python train.py --head_dim=32 --norm="layernorm" --tie_embeddings=true --init="normal" --init_std_qkv=0.0253 --init_std_down=0.00462 --optimizer="muon_variant" --lr_mult_o=0.719 --grad_clip=0.5 --warmup_steps=200 --decay_shape="pow" --final_lr_fraction=0.0 --train_tokens=152500000
MLP neurons of a small language model. Each row is named by its layer, matrix (down: output weights) and neuron, and shows model dimensions 16-111. Each number is 200 + 40 x the weight over its row's rms, rounded and kept within 0 to 999.
A block is one neuron, or neurons of one layer that tend to fire together. After each block is what it responds to, as a language model described it from the Wikipedia text at the highest values.

L9.down325,184,152,206,199,239,168,229,243,222,178,210,228,224,211,224,174,283,225,133,262,161,188,170,191,274,282,191,253,199,214,207,237,190,198,258,172,270,217,278,220,244,183,179,146,233,217,198,241,179,250,249,191,213,204,208,180,204,166,219,187,234,178,207,137,220,221,198,161,216,183,113,204,184,199,237,198,193,211,144,63,185,149,231,203,142,217,198,201,206,161,146,102,141,135,201,238
Description: Month names in dates. Month names in date phrases after on, in, or a day number (in April, on 27 October, on July), plus scattered nouns and verbs ending a clause such as mayor, stage, played.

L12.down12,222,315,122,187,188,198,248,229,216,158,233,187,157,271,233,305,211,202,211,194,175,199,241,162,221,171,183,211,289,133,182,216,219,226,304,158,196,174,232,258,204,161,207,120,193,227,123,259,230,186,160,172,187,168,227,259,228,165,109,169,192,162,258,213,198,182,179,238,198,258,164,225,173,227,211,145,180,171,126,196,239,198,215,187,220,338,199,179,159,224,179,172,201,237,190,182
L12.down60,211,193,233,188,237,162,192,198,121,261,240,189,293,188,194,252,111,221,257,240,175,172,201,212,162,219,237,155,190,188,259,213,231,285,160,169,244,198,191,276,208,191,184,223,145,183,187,199,168,211,208,178,207,187,225,162,140,237,143,230,217,227,164,193,247,163,192,215,223,270,216,151,142,137,187,231,192,239,205,222,157,140,131,212,179,163,172,206,195,172,184,169,278,151,186,237
L12.down201,208,207,246,169,119,208,175,172,281,235,214,197,214,202,205,205,181,153,256,238,209,212,138,206,184,267,235,216,186,217,272,171,228,194,228,261,187,238,168,193,222,188,204,211,239,203,153,222,190,199,196,171,234,180,150,173,195,162,180,263,166,279,230,193,225,238,162,213,262,284,143,226,228,118,217,187,165,157,263,290,255,166,140,242,267,171,189,167,171,182,241,178,232,259,242,245
L12.down303,228,215,169,195,221,147,239,187,185,149,215,149,183,252,222,244,216,188,144,228,207,220,178,259,255,192,149,252,170,210,158,218,141,165,135,214,247,243,192,185,239,164,215,262,291,238,159,200,193,253,162,162,230,192,199,188,310,217,170,225,213,179,213,172,230,190,182,156,260,178,280,162,182,196,216,200,204,217,177,260,155,271,214,178,237,114,231,172,218,222,248,158,263,199,277,206
L12.down306,199,186,239,142,208,172,233,148,267,172,238,317,258,155,209,189,167,228,221,239,205,237,171,227,271,181,223,192,188,144,262,162,196,193,177,208,169,199,206,197,272,219,240,179,218,209,119,199,175,132,138,242,252,170,276,194,233,155,197,231,197,269,242,201,234,169,199,211,269,186,225,274,226,122,230,205,234,252,144,243,224,189,175,240,194,234,229,218,124,222,133,237,172,140,107,312
L12.down369,194,183,246,188,221,223,169,192,183,213,198,111,104,261,200,170,186,199,153,289,178,210,198,259,156,140,197,284,201,155,248,135,200,219,158,116,285,226,194,191,134,182,226,200,210,140,200,107,139,156,243,275,172,185,174,179,137,176,217,251,189,230,196,249,240,227,230,221,177,184,138,219,219,152,193,164,226,181,242,313,216,248,218,231,223,203,208,187,143,202,224,195,217,184,203,236
L12.down552,158,234,206,295,198,218,209,165,175,120,125,205,203,282,225,121,148,164,209,193,220,225,216,186,179,155,215,190,181,208,225,231,236,166,152,182,264,107,224,233,176,200,135,199,290,208,161,209,161,271,165,186,210,212,158,163,272,210,197,211,211,188,104,144,267,187,172,233,176,142,116,171,174,236,231,183,173,182,211,214,186,341,220,234,219,239,210,204,197,209,231,138,157,202,202,208
L12.down596,259,130,264,158,268,281,192,166,205,191,255,176,252,168,222,210,221,148,231,244,195,215,133,206,241,216,186,181,202,230,121,184,179,225,190,187,178,204,216,150,144,111,175,195,221,301,192,151,196,189,169,187,179,230,141,206,219,182,140,152,140,261,184,219,151,215,102,129,228,199,184,196,241,183,191,231,312,184,212,111,197,154,227,191,195,194,198,253,252,152,170,267,244,258,230,179
Description: Repeated-name start tokens. Opening token or word piece of a name, title, or number that appeared earlier in the text, e.g. Jason (Tunks), Ol(sen), the decimal coordinate 5(1.5112).

L9.down228,150,226,190,204,218,173,183,230,196,227,189,152,163,218,268,273,130,187,178,198,232,245,161,220,214,154,228,179,230,181,242,162,191,186,225,213,227,225,165,237,212,231,176,149,269,216,176,192,218,179,137,217,197,209,255,207,174,195,226,237,200,196,207,216,162,163,194,195,163,184,294,219,237,105,182,219,146,136,259,250,241,158,246,208,234,153,241,251,197,250,186,274,104,219,111,253
Description: Plural noun endings. Plural suffix pieces and plural nouns completing a word, often after "of", such as st-ones, vert-ices, program-mers, people; also middle digits inside numbers like 1-9-46.

L2.down59,241,164,197,199,178,196,263,162,148,226,214,183,195,154,172,247,212,225,159,209,255,231,211,143,173,119,241,211,239,184,227,177,189,119,155,247,193,239,142,247,199,223,189,150,195,172,186,241,213,169,180,249,171,254,176,183,170,246,184,173,245,265,200,259,80,216,277,238,195,236,219,219,175,236,200,182,230,156,167,163,230,113,267,147,240,178,206,201,172,151,233,199,161,184,221,187
L2.down73,235,132,201,201,229,146,230,256,201,189,179,199,190,143,222,217,183,248,143,190,273,184,198,117,233,213,235,209,232,235,173,196,163,248,226,151,215,231,216,200,220,165,273,200,203,186,143,213,198,151,226,203,120,161,262,216,162,195,179,149,138,169,256,166,250,223,249,219,176,158,241,191,169,107,215,224,215,229,225,221,305,275,266,210,173,163,224,159,231,219,235,129,89,138,145,238
L2.down267,229,278,169,185,148,231,227,197,155,123,237,276,236,253,196,199,151,203,207,205,235,231,225,229,240,169,186,257,231,186,168,150,230,151,109,269,153,124,244,273,238,197,252,165,203,179,185,227,189,155,256,228,185,181,193,200,191,196,295,173,199,206,200,250,199,232,140,236,214,134,278,197,196,190,207,161,131,110,276,251,219,154,208,186,223,216,225,155,167,175,230,223,261,169,162,224
L2.down285,155,199,199,283,251,140,144,183,194,194,201,249,181,221,183,185,191,153,197,240,211,217,202,142,196,246,171,241,215,194,201,159,251,160,214,157,185,149,175,210,159,134,239,189,177,190,221,229,217,170,154,223,152,215,187,213,175,247,193,214,230,248,129,206,90,218,135,280,212,133,234,193,230,154,248,226,272,190,215,188,216,126,218,113,216,168,256,183,118,195,238,126,150,287,209,259
L2.down291,177,193,167,207,173,223,197,239,63,223,194,234,216,125,327,254,151,166,169,213,256,168,215,124,194,254,243,232,195,253,229,179,162,221,210,115,226,194,228,250,228,236,206,200,204,194,213,217,274,125,217,211,202,188,197,178,242,223,248,155,178,240,209,225,246,187,235,199,206,163,260,157,201,146,209,221,171,220,203,258,167,198,199,140,150,181,201,181,225,105,202,225,211,217,197,247
L2.down438,225,124,208,213,183,183,172,200,182,196,199,248,231,192,237,218,170,143,210,201,204,206,203,185,270,180,206,226,188,221,215,210,155,224,217,209,232,167,234,262,130,168,214,165,223,210,252,177,184,189,209,304,198,266,162,228,179,250,216,205,221,166,304,293,188,181,168,197,217,139,269,171,221,196,233,182,188,214,189,203,169,219,250,124,171,254,198,160,257,226,286,235,137,195,216,204
L2.down459,200,126,131,136,195,198,235,166,146,176,268,194,146,210,128,274,195,149,202,227,231,147,277,135,165,185,162,197,156,211,239,188,188,226,192,214,203,229,210,198,227,180,249,215,202,172,177,229,203,110,172,170,189,156,233,243,166,208,162,215,156,195,167,197,193,185,238,225,183,202,294,224,180,191,264,283,192,172,178,251,264,175,185,164,228,161,237,212,190,162,241,260,161,216,179,97
L2.down537,202,104,232,173,173,158,222,218,226,256,202,209,243,198,137,162,188,179,165,216,225,164,221,149,183,118,214,142,207,176,159,170,211,206,182,189,201,251,205,195,252,247,190,271,245,162,167,142,273,233,161,240,240,203,131,181,201,264,244,207,225,153,217,246,200,181,194,226,95,245,248,109,172,195,148,206,146,203,213,188,159,289,214,195,197,150,218,146,192,162,205,255,168,215,189,282
Description: Competition and place head-nouns. Final head nouns of named events, awards and places, especially sports tournaments in tables and lists, e.g. World Cup, Wimbledon Championships, King Abdullah Sport City Stadium.

L9.down172,232,189,206,208,198,152,230,208,188,307,196,150,187,269,237,260,179,172,142,246,235,166,200,228,172,182,243,220,117,170,204,171,181,169,249,173,210,199,188,185,208,211,197,215,146,218,167,173,251,215,143,196,230,237,176,259,211,160,254,251,88,328,216,136,173,257,235,268,153,155,172,154,197,210,167,221,216,191,214,257,182,216,195,109,257,153,206,143,216,213,141,188,236,159,150,215
Description: Pronouns and plural verbs. Person-referring pronouns and verbs right after a human or plural subject, often in family or census biography text: his, him, their, were, be, children.

L12.down39,151,198,185,221,208,262,252,248,165,210,167,214,242,224,146,153,215,169,225,267,143,163,224,241,132,162,247,271,257,193,240,121,226,177,133,237,267,169,225,194,225,197,204,236,158,260,240,229,227,235,166,170,215,143,278,175,159,198,215,165,269,156,218,136,201,248,231,133,229,205,209,182,242,197,179,196,254,215,259,169,164,191,134,243,180,184,140,268,183,134,166,130,182,273,159,159
L12.down164,181,218,223,242,158,200,221,212,187,240,163,206,176,158,208,235,145,134,225,196,217,153,257,188,161,229,210,151,173,226,133,127,194,230,149,200,249,184,173,166,149,244,159,171,229,236,158,152,204,173,175,217,166,229,221,214,266,230,212,242,194,231,284,171,148,249,186,303,165,190,182,201,232,246,173,145,212,258,145,175,248,254,197,265,181,205,178,245,223,199,205,207,237,150,144,292
L12.down174,158,217,167,182,250,179,222,222,219,141,202,219,295,274,256,174,268,247,189,201,175,179,181,204,200,229,159,170,217,147,161,233,224,191,185,197,197,232,232,187,217,229,124,228,73,232,162,195,184,250,240,217,194,177,110,235,188,185,182,240,125,202,228,224,210,202,250,218,242,225,210,202,221,241,166,254,120,227,204,143,173,266,196,265,203,227,155,282,184,185,181,188,239,209,205,137
L12.down273,143,182,196,66,131,196,269,220,212,154,141,210,259,220,173,175,199,220,178,213,248,244,223,283,200,233,147,210,222,219,193,220,208,161,226,220,212,171,200,94,260,228,216,250,156,165,251,264,229,219,212,192,240,170,186,208,164,200,149,226,222,244,166,235,198,199,218,236,204,163,168,224,132,207,247,200,212,153,203,175,197,244,237,254,279,141,187,201,226,182,211,149,204,171,166,191
L12.down327,208,252,192,171,214,254,281,162,196,225,146,213,213,247,249,186,196,203,284,202,247,141,239,204,153,193,218,169,239,202,229,233,159,129,161,121,223,194,236,171,172,285,207,202,168,209,205,192,211,290,217,239,240,208,196,214,216,254,173,224,147,172,318,224,224,180,232,226,192,144,174,212,135,191,168,225,222,156,162,211,217,246,182,203,140,252,202,202,151,206,250,130,66,260,257,212
L12.down330,130,215,255,205,249,180,208,176,154,198,191,310,187,217,196,275,198,179,226,233,174,126,248,179,226,221,161,174,268,241,229,147,152,232,192,194,284,172,124,166,180,208,241,194,144,218,155,254,280,235,216,264,257,179,251,169,224,213,176,206,183,152,282,167,200,171,184,100,130,235,210,180,255,107,204,197,238,144,206,164,186,183,176,155,225,267,155,205,124,230,167,166,85,239,262,215
L12.down528,182,189,198,263,212,243,225,177,218,217,186,223,236,247,219,251,197,233,219,214,179,202,176,180,238,223,174,211,279,225,162,191,136,267,254,141,246,179,216,205,147,191,169,144,226,238,107,243,258,235,126,206,183,218,164,178,159,204,177,213,245,237,222,181,188,178,172,187,234,270,141,207,198,177,166,177,192,191,322,60,203,208,217,121,194,182,208,189,183,175,230,190,164,246,191,274
L12.down635,182,212,231,155,176,249,226,191,239,112,242,185,188,177,203,213,253,234,201,186,136,232,192,139,181,209,185,202,232,205,190,176,181,232,205,197,267,210,112,198,189,305,156,223,252,218,202,205,158,203,217,253,185,259,213,195,208,173,241,292,245,216,205,165,183,181,239,177,192,177,220,196,187,220,212,126,207,253,88,12,217,199,233,182,210,272,213,200,240,197,261,186,154,167,228,250
Description: Phrase-final word completions. The last token that completes a word or noun phrase, right before a comma, period or preposition, e.g. Dining Hall, Grammy Awards, row-ing.

L12.down170,211,246,206,220,125,213,214,237,226,210,151,260,115,190,143,178,148,237,169,157,204,189,208,247,236,252,231,223,125,212,242,166,202,200,186,220,219,165,194,231,197,193,223,212,198,174,246,174,202,222,175,213,165,209,251,207,242,162,116,186,217,182,179,240,260,233,146,107,248,228,132,219,241,142,281,191,221,253,203,212,197,140,169,168,223,252,162,156,202,157,210,187,140,200,261,186
L12.down249,202,247,213,156,229,205,193,166,225,257,192,170,190,166,210,217,194,131,224,151,109,223,172,158,215,228,193,224,188,203,158,249,225,245,228,169,121,186,172,254,267,231,207,148,135,240,131,133,155,253,209,146,224,223,270,202,147,123,200,186,205,225,168,226,157,224,208,232,176,166,206,243,219,246,209,141,178,208,300,168,219,165,137,151,226,189,190,150,240,158,171,230,275,151,202,164
L12.down328,173,231,212,192,229,165,231,220,173,141,93,229,202,216,277,191,209,186,192,154,196,188,125,205,225,181,229,202,289,161,212,162,223,163,169,194,221,195,144,125,217,204,184,126,171,179,197,174,180,219,117,188,213,178,222,234,276,212,240,209,198,218,219,256,286,180,194,129,165,210,151,199,216,204,213,178,219,196,185,204,191,125,226,199,227,193,222,123,244,166,189,291,213,188,250,186
L12.down414,167,242,152,249,216,224,200,158,151,214,177,167,238,184,119,220,190,250,206,238,187,188,155,230,203,219,200,135,178,258,271,224,254,175,211,233,184,142,124,196,265,194,194,187,176,172,260,180,158,213,219,195,211,196,208,142,266,163,208,221,171,204,186,191,144,170,277,139,159,212,200,213,255,144,207,134,228,188,257,168,241,178,216,229,241,195,243,151,205,236,175,165,271,191,232,161
L12.down482,209,239,151,300,220,202,195,188,246,238,249,215,212,220,226,191,230,135,189,183,128,241,169,191,187,211,229,205,244,144,209,157,272,154,201,238,190,244,81,195,256,238,207,146,230,175,203,186,173,227,209,221,196,158,286,158,205,202,192,230,289,171,133,149,261,261,192,171,179,194,157,299,147,224,140,202,234,197,162,144,179,171,210,239,232,181,190,158,187,118,139,232,198,245,203,243
L12.down503,221,260,162,312,224,207,238,243,300,154,146,197,250,183,262,213,247,216,195,152,247,167,234,158,178,189,228,205,222,116,181,211,243,219,258,219,177,220,249,192,164,206,154,198,206,211,236,230,227,237,239,149,166,231,173,143,198,231,190,134,214,207,234,228,194,281,176,255,158,234,217,249,188,141,224,223,187,149,164,197,169,183,216,205,238,188,222,199,206,234,233,268,151,192,201,229
L12.down575,202,236,229,218,153,190,140,270,226,317,235,212,227,253,213,235,171,136,258,185,209,200,238,189,178,156,219,295,163,222,233,172,200,212,210,220,236,190,228,193,230,201,193,172,201,162,220,248,222,215,175,179,241,259,223,188,183,106,156,193,202,222,199,169,248,88,206,116,177,265,285,198,152,240,125,207,172,210,131,128,236,153,253,225,101,239,201,190,162,273,218,208,126,229,162,161
L12.down585,223,142,125,217,157,268,214,127,220,260,228,194,184,259,195,178,191,153,246,162,215,212,252,86,182,221,195,276,141,236,236,240,251,226,209,196,166,156,175,195,162,275,178,238,230,157,266,184,194,107,205,214,248,143,206,219,177,181,252,204,120,252,239,184,108,194,186,229,235,220,132,259,198,238,129,156,219,126,226,211,202,246,212,222,226,256,208,174,151,203,196,154,215,214,268,178
Description: Possessive pronoun at clause start. Possessive pronouns such as his, her or their opening a new clause or sentence about a person, e.g. "and his wife", "During his tenure", "His date"; weaker on digits and dashes in list entries.

L2.down83,181,143,207,205,305,212,222,187,157,198,198,233,213,201,201,122,275,217,215,167,157,189,158,198,216,204,253,187,188,260,223,152,181,211,160,233,225,237,190,187,198,232,209,265,212,157,166,207,136,185,167,214,155,211,181,163,202,81,213,243,248,149,141,154,271,215,206,110,213,245,198,209,187,207,143,104,230,292,234,220,200,202,243,88,146,199,280,234,238,264,222,210,288,222,209,269
L2.down148,226,230,201,145,248,172,135,204,219,192,219,195,197,218,122,167,242,189,244,115,143,235,232,228,236,217,295,244,231,222,159,184,301,231,193,175,137,174,207,198,216,230,127,150,264,225,170,134,187,249,217,124,297,297,120,228,155,191,190,213,250,170,203,193,220,251,215,173,209,244,167,218,270,283,170,144,223,193,217,155,177,201,165,179,210,228,178,181,247,162,151,222,270,190,130,188
L2.down331,158,183,158,199,231,224,198,241,158,207,173,192,169,187,257,265,81,116,218,277,246,181,222,214,244,159,166,292,211,230,174,159,245,243,224,209,234,150,160,238,170,197,258,198,171,126,154,173,173,188,191,231,251,176,197,226,190,143,223,164,185,188,247,219,262,268,231,164,229,189,227,246,189,169,141,199,200,204,208,220,258,247,155,202,171,213,238,223,223,215,214,258,226,214,213,164
L2.down395,213,187,229,136,204,222,203,177,246,223,190,216,215,226,242,164,134,159,264,282,172,234,200,283,208,203,185,185,273,176,206,209,141,251,231,166,213,222,179,200,201,233,200,255,169,140,179,147,240,152,239,303,208,178,150,247,120,244,153,150,197,171,154,266,159,191,196,135,201,161,154,215,167,148,266,217,149,211,167,233,270,232,225,220,222,156,249,157,197,212,199,208,122,260,261,162
L2.down448,214,230,203,131,181,159,200,195,167,256,235,194,290,198,240,248,255,260,207,220,179,177,155,160,173,160,224,207,249,219,240,122,210,144,205,208,184,253,153,189,199,239,151,162,284,142,103,196,213,198,162,210,179,254,180,209,189,148,187,153,256,231,141,113,206,159,173,189,168,220,193,182,146,129,282,174,262,237,245,248,219,289,184,171,212,212,182,171,258,225,279,216,260,174,239,82
L2.down489,192,170,197,202,141,195,194,109,204,106,117,178,133,233,243,268,210,238,172,225,192,202,208,174,181,176,148,244,174,179,181,188,201,190,257,152,175,119,131,261,237,159,245,145,164,181,282,200,220,212,182,265,183,145,174,224,252,188,171,158,242,228,255,218,157,181,242,177,142,233,277,169,244,165,197,154,207,145,230,235,241,231,283,228,200,215,225,188,185,250,245,211,159,206,223,159
L2.down499,258,244,227,163,210,111,191,149,199,188,286,262,178,232,199,162,207,251,204,188,170,261,214,101,204,162,169,232,221,160,222,210,218,198,214,245,150,221,138,156,296,181,207,154,157,279,190,221,133,258,146,178,202,183,184,157,229,173,187,240,230,222,195,212,167,221,211,196,187,242,184,196,214,260,204,217,226,236,137,233,225,200,233,153,269,258,185,242,211,185,252,215,171,210,198,188
L2.down611,168,157,196,141,227,127,168,198,180,154,161,257,282,257,205,234,123,157,274,265,180,178,242,191,159,182,142,208,208,232,191,210,253,231,163,301,196,186,156,229,177,123,186,234,164,162,196,213,252,149,183,221,170,242,108,189,167,166,172,178,151,244,216,214,187,206,243,174,213,239,175,262,164,205,198,135,254,222,142,192,216,171,218,182,176,225,113,180,154,234,236,247,215,234,223,245
Description: Possessive determiners. Possessive words before a noun, mostly his, her, its, their and 's, as in like his father, Women's Championship, its store.

L2.down96,182,229,211,190,231,226,168,205,142,208,190,143,236,168,165,112,191,177,115,280,273,166,229,226,195,251,192,252,185,183,207,123,214,186,210,219,221,195,230,200,198,202,200,191,188,215,99,187,125,197,256,200,253,255,214,251,247,224,190,164,221,217,223,265,213,204,200,235,177,106,207,224,221,256,214,182,243,217,169,264,241,177,182,209,250,150,226,222,232,219,210,116,146,251,184,198
L2.down113,170,150,157,202,213,202,200,220,208,224,245,197,223,189,206,143,227,137,232,207,206,177,191,264,256,250,212,243,188,180,216,239,211,225,183,119,178,171,223,121,194,217,193,172,307,204,217,224,188,207,142,210,191,219,155,250,208,157,200,241,188,237,183,168,224,116,126,204,142,217,266,304,203,219,199,249,173,220,199,193,157,196,215,211,250,213,185,153,207,234,215,141,246,161,170,275
L2.down146,159,149,150,176,213,240,236,149,176,152,157,187,257,202,198,197,153,177,194,185,277,244,203,265,284,168,169,162,186,231,264,205,148,297,166,158,178,168,175,180,228,146,254,240,229,247,252,189,194,158,211,207,191,188,178,252,253,201,220,177,195,140,194,224,228,146,127,164,216,185,220,208,143,224,314,222,197,235,248,257,244,227,191,161,174,230,223,169,195,179,218,224,170,186,222,221
L2.down150,222,179,251,194,193,257,244,183,195,156,245,233,208,280,247,200,177,163,184,72,204,197,155,209,293,229,207,140,206,175,269,211,227,243,240,202,122,183,194,145,191,161,178,235,250,171,173,213,175,188,293,239,145,165,254,158,171,292,224,210,151,248,231,164,198,165,198,208,338,265,194,179,200,119,169,166,213,163,224,215,220,151,172,180,165,213,207,256,183,176,125,204,219,167,201,226
L2.down151,136,284,268,196,246,174,213,162,262,188,197,173,181,188,185,201,125,260,193,177,294,189,157,235,145,162,136,153,164,186,155,248,190,247,158,201,243,194,173,132,308,233,247,180,168,252,209,252,193,195,133,281,176,211,166,207,225,174,226,267,161,208,212,153,294,219,138,194,188,213,183,180,160,187,220,267,206,240,212,189,229,204,173,164,287,311,200,121,240,184,155,210,185,211,180,105
L2.down199,181,228,146,209,214,223,232,198,219,220,159,191,245,139,153,269,234,288,175,170,192,192,158,241,194,151,129,243,185,195,178,179,129,240,240,145,152,168,223,255,194,185,178,252,231,251,294,225,206,110,254,198,191,212,212,191,177,170,188,171,196,181,217,156,242,199,186,148,175,174,137,172,217,242,191,172,159,219,178,308,190,223,143,183,179,192,166,129,197,167,189,211,213,246,179,240
L2.down227,162,130,208,161,190,228,130,144,218,211,195,222,156,255,207,178,296,211,225,94,258,189,234,256,271,209,211,199,147,239,204,217,214,243,275,203,204,188,261,259,224,163,249,185,215,174,256,178,227,175,190,190,181,244,215,160,149,188,204,246,269,239,149,224,174,185,200,267,188,122,226,181,182,228,222,163,272,197,215,226,285,171,232,154,146,218,189,203,202,145,138,182,191,168,183,204
L2.down403,274,202,176,190,203,215,173,238,201,102,168,171,181,135,209,191,120,170,91,203,268,255,193,181,261,233,233,211,214,165,247,242,203,175,284,148,215,150,168,132,207,135,162,177,217,198,224,218,235,191,288,135,138,269,164,214,180,276,190,286,237,187,234,222,217,178,237,185,149,170,222,258,171,214,206,188,131,193,244,251,220,223,212,208,238,179,216,211,234,224,236,190,151,188,215,177
Description: Line ends in tables, headings. Newline tokens ending structural lines in wiki markup: table header or separator rows, section headings like ==Discography==, and list or flattened-table rows.

L9.down208,204,183,151,186,197,168,179,158,145,206,178,155,138,195,160,240,156,167,157,216,252,214,200,222,181,179,181,198,278,113,192,242,171,253,167,224,194,183,186,191,262,185,193,298,197,245,235,264,208,203,188,227,134,270,188,218,208,183,227,206,212,190,201,167,238,159,242,156,246,189,217,191,217,204,244,125,229,259,214,211,228,188,205,201,224,185,215,109,210,221,106,134,265,225,155,214
Description: Word fragments and row ends. Early subword pieces in the middle of split words, mostly names (Wh in Whatevers, Bre-ch-in, W-oll-ongong), plus the closing pipe and line break at the end of a table row.

L12.down38,203,291,220,252,194,178,165,164,220,223,214,256,188,168,180,135,179,185,213,236,264,199,208,185,213,234,211,164,131,237,173,230,204,210,246,244,203,180,185,143,176,203,209,240,214,190,152,205,203,200,231,205,284,161,166,176,184,240,166,198,227,230,257,128,143,254,139,220,165,187,189,258,159,221,197,169,217,180,294,272,188,186,127,260,232,197,187,241,152,222,141,205,332,158,135,202
L12.down95,181,202,168,179,228,196,187,190,194,169,191,228,168,242,304,221,209,260,280,233,169,222,198,213,276,178,189,213,182,264,227,185,163,134,103,176,98,185,195,202,200,145,225,156,230,126,228,260,204,254,229,178,236,192,117,267,185,169,170,126,149,200,230,168,190,175,159,205,184,164,197,200,219,171,255,164,246,143,291,203,103,211,226,272,206,283,185,204,190,265,178,228,202,188,220,173
L12.down222,171,203,230,141,113,265,191,249,133,236,142,227,158,166,225,186,199,249,168,210,202,233,205,181,181,182,156,238,185,251,201,154,235,281,177,272,184,172,196,175,200,166,219,206,190,181,223,155,204,205,199,125,177,206,188,160,273,218,262,127,174,158,269,162,221,161,254,142,162,236,190,224,158,236,193,161,242,174,208,208,206,247,193,211,178,146,223,219,182,137,174,226,99,217,173,179
L12.down291,198,177,271,149,222,209,186,172,197,189,147,238,201,209,164,224,194,162,241,277,227,201,316,186,204,176,214,186,217,186,164,131,103,237,138,189,197,183,212,207,259,219,207,147,204,158,213,181,211,161,186,205,224,123,229,246,241,289,283,176,235,229,237,208,235,187,255,168,254,174,223,128,143,193,136,164,274,206,145,136,197,228,183,153,143,202,192,204,246,193,186,226,185,260,229,225
L12.down301,169,199,189,186,236,134,214,171,133,227,104,218,223,162,252,166,265,184,165,245,193,173,187,244,240,199,193,148,226,134,210,188,235,247,230,245,166,273,186,252,142,240,205,201,204,253,249,171,215,189,234,254,200,213,172,225,175,215,204,176,131,169,227,257,284,188,234,146,197,267,247,216,200,249,247,166,191,227,195,163,142,273,229,138,167,203,194,159,210,187,164,110,178,118,312,194
L12.down413,228,232,209,247,215,203,251,206,167,198,114,206,220,247,190,156,222,159,144,201,146,187,127,271,253,164,208,247,208,156,232,201,175,158,208,132,208,204,190,124,184,227,145,153,161,188,248,174,216,258,196,199,209,132,196,260,186,199,213,168,245,159,203,148,132,181,221,166,163,198,334,164,148,199,251,190,224,170,269,222,188,187,201,158,221,192,150,211,235,234,209,379,174,207,227,197
L12.down600,167,187,202,162,194,264,145,203,212,123,143,177,245,240,220,180,232,216,214,234,216,188,221,221,293,174,234,138,196,150,179,279,174,239,157,186,188,250,196,201,251,195,169,231,85,91,279,234,219,188,274,210,188,183,292,210,195,184,286,175,201,145,196,188,262,202,253,207,155,179,130,170,182,230,172,162,220,234,163,187,202,219,281,169,134,177,263,192,221,194,204,122,225,162,236,145
L12.down626,168,202,232,200,215,187,204,219,227,218,136,191,203,193,223,222,245,159,132,146,214,189,236,245,186,227,227,179,203,192,235,220,220,222,231,157,188,195,202,252,232,219,227,183,191,165,181,205,247,154,173,198,235,216,194,143,112,184,233,187,249,244,247,172,222,231,183,165,136,300,216,185,185,138,258,208,212,170,236,189,204,219,223,264,217,181,233,255,243,232,194,226,146,233,166,140
Description: Growth verbs and countable heads. Verbs like grow, grows, stretched, and plural count nouns (copies, volumes, feet, stalks) right before a size, number or preposition; also table pipes after numbers.

L2.down21,287,211,214,205,189,164,204,207,320,186,242,208,212,235,173,152,214,217,173,176,158,171,183,195,192,174,191,191,276,112,181,190,244,267,146,122,236,212,295,187,201,153,224,151,149,223,252,277,209,171,199,152,164,207,197,239,193,168,171,186,241,226,186,247,192,229,144,214,195,247,271,229,193,168,225,187,181,168,231,212,289,118,137,176,200,230,232,161,170,181,156,196,200,192,242,149
L2.down117,249,161,205,167,167,143,192,113,167,176,217,170,177,223,173,175,183,151,207,207,161,206,159,130,237,177,193,221,210,142,125,197,216,139,170,245,191,173,268,123,205,244,160,230,228,246,248,241,281,182,191,178,258,191,188,183,205,166,197,268,192,225,212,249,214,212,182,193,190,162,237,121,240,288,249,237,211,198,199,122,239,190,198,170,205,295,212,185,230,310,185,179,162,203,169,199
L2.down144,170,238,201,217,188,205,233,184,239,133,244,207,179,169,235,289,243,224,221,277,222,212,249,194,190,186,170,196,199,245,211,211,165,144,198,139,250,265,212,194,175,163,254,229,185,259,188,262,220,114,181,190,92,137,232,272,252,171,241,154,224,302,194,198,219,155,227,230,202,214,220,211,232,181,196,219,219,214,179,204,139,205,196,216,165,237,248,230,217,197,204,174,228,250,171,181
L2.down207,191,195,210,211,172,186,181,160,205,222,138,199,200,219,157,293,146,210,225,251,243,221,83,242,131,197,171,176,245,225,113,218,192,188,140,301,140,260,198,221,197,177,226,128,124,217,247,176,244,127,190,233,148,159,208,194,202,199,207,158,208,263,219,192,215,210,158,209,235,136,124,201,192,197,269,164,143,218,211,182,141,218,225,230,200,209,268,197,158,170,206,185,254,226,219,231
L2.down233,198,140,223,267,177,265,165,125,204,141,142,214,234,245,155,176,190,213,195,129,107,240,147,164,184,197,177,174,244,109,186,149,244,158,154,257,206,256,200,217,224,162,240,249,183,182,196,249,222,134,234,175,287,236,214,126,195,234,214,183,212,193,262,218,266,233,161,200,223,184,168,170,268,221,193,154,237,228,234,183,182,238,183,272,248,178,221,179,181,214,216,192,211,189,138,205
L2.down301,221,165,280,296,133,231,253,245,244,198,170,222,289,225,197,165,194,191,179,195,175,220,184,185,185,203,152,128,245,192,140,169,243,176,194,213,180,143,215,187,253,162,186,228,166,245,163,251,118,195,191,175,192,227,268,326,247,193,134,244,159,186,253,211,252,182,188,218,133,221,186,238,186,184,264,218,182,148,230,234,238,107,186,145,201,238,167,156,229,212,167,180,223,182,190,210
L2.down462,166,208,161,189,229,184,216,219,277,210,203,197,213,195,183,264,149,207,169,219,271,159,185,220,246,152,156,252,226,291,174,161,209,280,195,142,185,152,154,268,157,268,210,205,172,229,257,240,172,182,236,172,243,174,179,260,178,186,201,83,153,215,168,242,188,164,126,191,230,182,239,175,262,157,172,170,239,119,118,218,217,189,190,239,150,247,231,146,218,187,164,157,188,239,132,202
L2.down472,105,264,204,227,230,197,183,221,229,153,171,270,180,155,194,204,215,154,215,175,311,149,277,186,265,192,167,163,153,183,233,149,236,268,171,171,236,178,173,230,192,229,224,203,109,236,196,242,230,214,178,198,169,274,167,243,147,162,214,185,251,206,159,140,213,228,227,134,182,174,245,174,243,188,127,113,160,197,220,212,252,213,200,212,151,106,190,213,284,234,170,143,194,235,148,154
Description: Predictable phrase-completing head words. Head nouns, often plural, that complete an expected phrase after a modifier, such as home runs, strategy games, the code, plus some verbs like remains and operates.